{"num_hidden_layers": 12, "hidden_size": 256, "num_attention_heads": 4, "num_key_value_heads": 4, "head_dim": 128, "intermediate_size": 704, "vocab_size": 5628, "hidden_act": "swiglu", "norm": "rmsnorm", "norm_place": "out", "norm_eps": 1e-05, "positions": "learned", "qk_norm": true, "attn_scale": 0.0884, "bias": "none", "tie_word_embeddings": false, "parallel_block": false, "init": "normal", "init_std_qkv": 0.0235, "init_std_o": 0.0034, "init_std_up": 0.0235, "init_std_down": 0.0029, "optimizer": "cautious_adamw", "learning_rate": 0.0014, "beta1": 0.9, "beta2": 0.99, "weight_decay": 0.095, "lr_head": 0.00545, "warmup_steps": 333, "schedule": "cos", "final_lr_fraction": 0.1, "batch_tokens": 131072, "max_seq_len": 1024, "doc_mask": false, "train_tokens": 740900000, "max_steps": 5653, "dataset": "wikipedia_en"}
MLP neurons of a small language model. Each row is named by its layer, matrix (gate and up: input weights; down: output weights) and neuron, and shows model dimensions 16-111. Each number is 200 + 40 x the weight over its row's rms, rounded and kept within 0 to 999. A neuron's up and down rows have the sign that makes its largest values positive.
After each neuron's rows is what it responds to, as a language model described it from the Wikipedia text at the highest values.

L2.gate660,221,215,231,234,243,189,155,245,220,253,127,203,156,233,243,221,162,210,101,257,178,196,176,203,213,193,158,152,212,275,216,233,261,204,174,166,167,260,227,252,295,226,197,243,248,185,195,221,214,139,160,339,140,201,178,215,189,265,155,180,206,231,248,154,184,144,208,193,178,204,297,266,259,141,153,171,185,209,210,262,97,208,159,115,160,251,196,241,93,188,190,195,164,162,219,213
L2.up660,185,151,275,207,267,202,237,282,226,143,193,196,142,151,171,219,189,265,217,217,197,150,222,131,274,88,168,176,223,180,184,156,184,216,192,121,209,278,204,226,161,188,241,203,182,260,204,161,246,221,216,204,247,197,191,247,198,239,191,223,157,178,182,250,164,201,282,202,211,112,199,169,216,146,117,216,167,151,206,153,190,199,176,200,180,237,228,173,219,194,205,217,175,249,143,170
L2.down660,220,221,117,186,175,213,266,211,205,203,179,192,209,178,299,242,251,208,174,189,236,166,181,286,174,224,134,91,208,205,192,219,150,202,175,179,184,207,198,275,206,197,138,230,212,147,191,188,243,176,167,213,179,211,126,172,253,170,156,219,162,270,280,252,199,167,238,208,229,191,193,224,180,211,180,261,166,195,192,223,111,188,217,133,138,150,189,188,220,142,162,237,176,212,246,291
Capital "I" or a short first piece of a word at a title, quote or line start, as in "I Think…", "Is It a Sin", Israeli, sy-llabus.

L9.gate64,178,104,230,168,146,206,261,172,245,225,198,178,133,211,251,225,191,230,222,119,217,230,159,223,184,251,231,235,203,168,161,220,161,247,189,234,248,194,261,221,204,269,223,217,195,243,203,208,189,212,244,205,265,237,165,207,173,254,193,233,146,210,255,164,252,186,273,202,185,190,224,249,110,233,231,240,200,229,160,205,160,205,256,160,227,191,201,173,193,205,165,202,134,220,246,230
L9.up64,151,246,278,230,147,215,274,117,192,213,171,193,135,264,156,235,142,230,165,201,238,175,233,267,202,233,258,177,231,204,189,226,145,222,206,215,280,245,212,189,184,260,247,146,106,138,282,220,136,175,269,175,218,183,180,228,194,212,162,218,188,158,171,223,233,159,231,254,231,169,188,231,205,235,219,222,164,125,190,264,164,169,237,237,156,203,253,192,275,235,130,192,197,122,219,126
L9.down64,207,156,231,157,247,226,256,186,118,201,216,240,262,224,192,224,140,196,153,268,241,190,114,243,183,211,219,290,176,150,190,205,142,177,198,114,196,257,247,172,149,239,164,123,216,249,193,245,191,182,211,217,185,226,235,240,249,156,165,109,147,233,201,221,166,185,106,233,252,183,133,200,279,258,189,193,129,169,180,173,157,211,187,173,233,175,239,187,192,98,179,271,222,194,84,199
Mid-word "sh"/"Sh" pieces in romanized names, mostly Japanese or Chinese (Ishiguro, Ishikawa, Yinshan), plus weaker scattered function words (to, in the).

L7.gate393,195,188,181,254,220,214,228,194,227,212,205,191,206,225,275,245,181,201,229,155,167,174,157,154,235,148,157,276,155,192,213,248,251,179,159,239,227,172,183,126,185,205,245,216,180,232,212,257,105,200,315,192,241,159,175,248,126,238,184,191,195,207,173,185,217,140,231,262,201,220,177,189,210,249,241,213,218,136,191,126,121,205,227,210,221,162,159,192,194,213,175,188,217,164,182,162
L7.up393,223,111,223,204,215,200,169,229,211,176,234,202,239,150,237,205,242,230,254,175,194,164,228,172,221,205,208,208,165,201,201,193,244,272,210,222,286,178,254,136,185,192,166,171,203,294,223,163,183,224,166,175,225,180,247,150,239,203,176,266,112,177,143,248,172,194,240,155,219,190,260,124,196,208,229,248,207,181,208,236,106,147,281,265,117,245,149,114,183,255,187,184,184,202,207,231
L7.down393,138,187,249,188,261,300,250,179,283,217,193,194,254,186,240,213,189,197,180,194,165,230,157,160,180,206,228,252,175,176,207,141,169,204,156,213,231,230,236,215,232,191,211,190,170,198,201,210,150,159,247,148,171,183,212,285,153,206,131,234,188,126,211,196,175,227,204,219,183,215,217,212,165,280,202,183,158,221,154,132,157,98,150,219,127,165,186,214,197,147,202,167,178,163,158,204
First word piece of a verb, or an inserted adverb, right after infinitive "to" or a modal such as can, would, cannot, e.g. "to c|alm", "cannot c|learly", "to pres|erve".

L9.gate623,166,182,175,189,183,184,208,244,209,217,172,195,208,198,264,145,149,238,234,225,131,211,245,121,253,225,185,217,218,232,199,273,262,186,247,211,177,126,164,247,231,174,223,246,211,216,181,169,234,171,221,159,254,187,265,229,190,237,167,79,211,228,142,159,193,161,166,250,162,256,224,204,232,250,279,211,160,193,274,188,263,143,167,210,188,206,205,204,223,174,167,191,135,163,189,214
L9.up623,222,216,233,222,217,295,238,156,257,169,264,204,157,257,262,240,179,264,237,246,228,176,260,207,236,158,192,161,161,140,211,230,190,234,236,140,177,256,166,202,217,143,192,210,116,155,143,217,232,250,173,217,143,210,188,238,190,184,195,134,239,210,242,271,169,182,229,278,209,134,147,251,229,140,200,259,183,146,211,174,221,224,218,142,191,194,268,174,252,226,161,100,172,184,160,205
L9.down623,177,159,188,155,162,173,165,226,201,184,171,192,258,216,150,223,208,242,193,187,142,188,262,211,200,172,184,292,203,161,182,170,228,136,257,268,156,180,236,243,145,191,221,190,288,248,213,194,253,133,162,215,168,186,268,185,198,93,178,190,179,213,255,170,188,248,125,147,176,163,181,115,182,229,186,149,222,130,224,204,254,209,153,220,209,143,185,221,200,206,165,273,201,272,160,208
Word-piece in the middle of a word, usually a verb stem right before a suffix like -ed or -ing, as in del-iver-ed, res-emb-les, Adv-anc-ed.

L7.gate413,234,216,178,225,199,188,228,189,181,217,128,187,213,228,129,132,286,125,241,153,282,205,189,250,184,212,227,193,163,247,191,187,268,150,197,177,153,258,171,111,205,210,309,269,195,196,189,93,176,250,229,154,184,186,170,188,180,176,170,206,157,196,190,162,258,189,243,228,222,62,174,174,193,194,222,203,174,225,140,142,262,211,256,157,185,211,195,208,195,201,138,251,206,141,182,170
L7.up413,239,179,155,131,155,164,176,227,222,223,148,199,203,152,166,195,276,233,146,272,148,157,194,212,157,250,157,195,251,173,189,185,211,271,241,208,168,233,185,193,174,171,226,120,226,218,256,159,255,193,218,174,194,293,215,176,251,150,176,222,314,227,98,192,121,243,127,228,192,173,208,235,168,172,191,240,167,165,189,194,241,188,173,146,227,177,185,228,263,118,240,225,201,231,167,168
L7.down413,229,170,172,213,230,174,185,230,217,267,217,209,147,194,208,235,158,176,234,233,199,173,228,195,195,226,169,146,180,144,180,161,246,152,233,201,262,272,218,194,246,194,124,152,207,162,170,205,195,170,220,200,85,203,227,229,212,216,215,156,218,236,157,223,207,158,150,220,117,228,202,228,195,158,230,191,217,209,286,137,199,205,238,189,258,297,208,220,169,205,149,219,166,201,221,210
Single capital letters or short pieces partway into acronyms, model codes and foreign surnames, e.g. the S in SSR or OSM, and the M of Mansfeld.

L2.gate511,165,197,200,227,134,202,256,184,189,172,203,198,194,219,143,268,243,241,256,242,241,223,198,191,239,131,150,172,160,156,208,113,223,217,180,171,224,225,220,122,184,210,172,250,179,212,178,183,153,171,209,252,189,230,162,192,147,216,252,149,160,131,145,208,220,219,217,223,166,118,223,270,255,178,174,133,205,155,165,189,229,282,267,141,186,259,217,152,218,173,195,219,167,207,177,222
L2.up511,134,147,185,205,203,194,227,184,215,183,209,201,186,175,169,200,204,158,144,289,265,177,225,180,218,178,225,169,214,177,230,192,245,178,164,151,250,210,249,210,148,193,218,240,180,223,214,214,182,213,250,208,169,122,193,207,192,163,215,175,208,198,220,285,186,262,254,240,206,164,189,158,269,243,155,182,158,215,201,182,261,205,226,281,180,202,196,191,159,255,202,207,179,182,189,181
L2.down511,264,136,188,202,196,269,160,127,165,208,188,193,175,223,160,134,153,214,184,197,190,163,145,165,233,158,204,138,131,176,162,160,185,136,223,263,144,142,151,166,280,197,155,235,193,166,239,169,267,244,149,254,163,210,278,198,158,203,161,203,190,168,138,201,154,150,159,187,195,198,211,228,125,232,220,246,210,201,187,282,264,177,211,229,184,198,209,300,166,219,214,297,187,190,162,177
Short vowel-led word-piece fragments inside a longer word split into pieces, often after one or two letters, like f-ib-onacci, equil-ib-rium, R-ou-ge, c-ou-pling.

L2.gate685,236,232,276,234,252,230,270,179,215,174,215,194,156,226,165,192,224,254,191,239,154,200,157,202,249,197,148,194,256,160,245,221,213,190,213,179,237,234,177,243,276,194,204,232,136,206,141,239,188,105,237,238,245,207,201,166,261,270,200,162,132,176,202,219,217,193,225,136,177,126,195,178,272,187,171,176,171,159,196,162,242,210,230,174,148,176,252,168,201,199,124,258,131,181,161,242
L2.up685,210,207,187,203,305,209,162,180,168,191,205,202,171,199,207,285,188,279,169,175,204,212,122,206,256,265,202,221,192,188,219,181,189,272,199,221,201,193,200,255,296,164,186,220,152,185,182,238,190,138,315,215,193,196,207,232,231,236,180,182,136,279,193,248,242,121,180,200,175,160,148,203,220,216,219,198,236,178,193,184,172,182,260,188,164,254,206,215,232,224,140,226,155,246,189,252
L2.down685,214,147,259,190,220,143,188,173,203,174,157,256,226,198,233,161,227,187,189,234,165,164,155,195,265,131,208,179,184,220,146,243,186,215,208,214,220,261,204,203,275,254,234,155,156,213,159,140,207,161,230,184,217,285,254,140,216,203,147,198,157,215,212,196,208,174,190,163,226,185,227,258,277,181,153,254,121,158,220,220,160,234,204,194,225,185,218,142,183,188,244,180,251,233,270,217
Early word pieces and pronouns inside quoted song titles or speech ("Y-ou Can't", "We'-ve", "I-'ll"), quote-final periods, and clause-opening pronouns like he.

L9.gate252,265,218,211,161,199,253,228,225,154,212,93,178,160,214,180,226,113,192,232,168,177,234,184,205,190,219,159,135,182,195,242,141,268,198,168,222,184,123,224,177,234,149,228,138,160,146,173,174,195,175,213,218,148,230,102,202,275,234,137,196,162,181,177,219,242,145,259,233,212,186,219,175,171,182,202,176,190,236,242,201,284,174,134,137,225,159,204,164,185,225,242,207,175,184,151,173
L9.up252,200,230,178,133,233,185,260,176,216,171,180,190,222,251,161,117,174,115,259,196,170,298,219,215,277,188,105,199,141,231,194,167,183,189,140,154,245,185,228,159,101,148,131,220,164,171,227,169,232,173,243,225,234,122,201,210,214,278,263,226,126,233,236,190,161,199,182,212,242,217,220,213,197,183,107,168,136,234,143,131,246,185,189,145,147,200,182,256,214,183,171,219,163,284,279,277
L9.down252,174,176,155,225,124,246,179,312,231,186,197,183,154,227,137,236,183,180,181,142,211,268,148,179,230,223,143,192,274,257,141,163,144,142,175,166,204,168,142,167,211,170,178,163,185,290,185,183,214,221,115,225,159,232,190,261,220,229,170,244,151,267,255,187,261,253,204,181,187,139,170,254,206,262,176,159,158,163,178,176,165,215,168,103,261,157,172,202,203,228,181,213,186,250,162,178
The first or early piece of a word split into several tokens, as in ty(pe), d(irection), red(uce), I(TA), and leading digits of table years.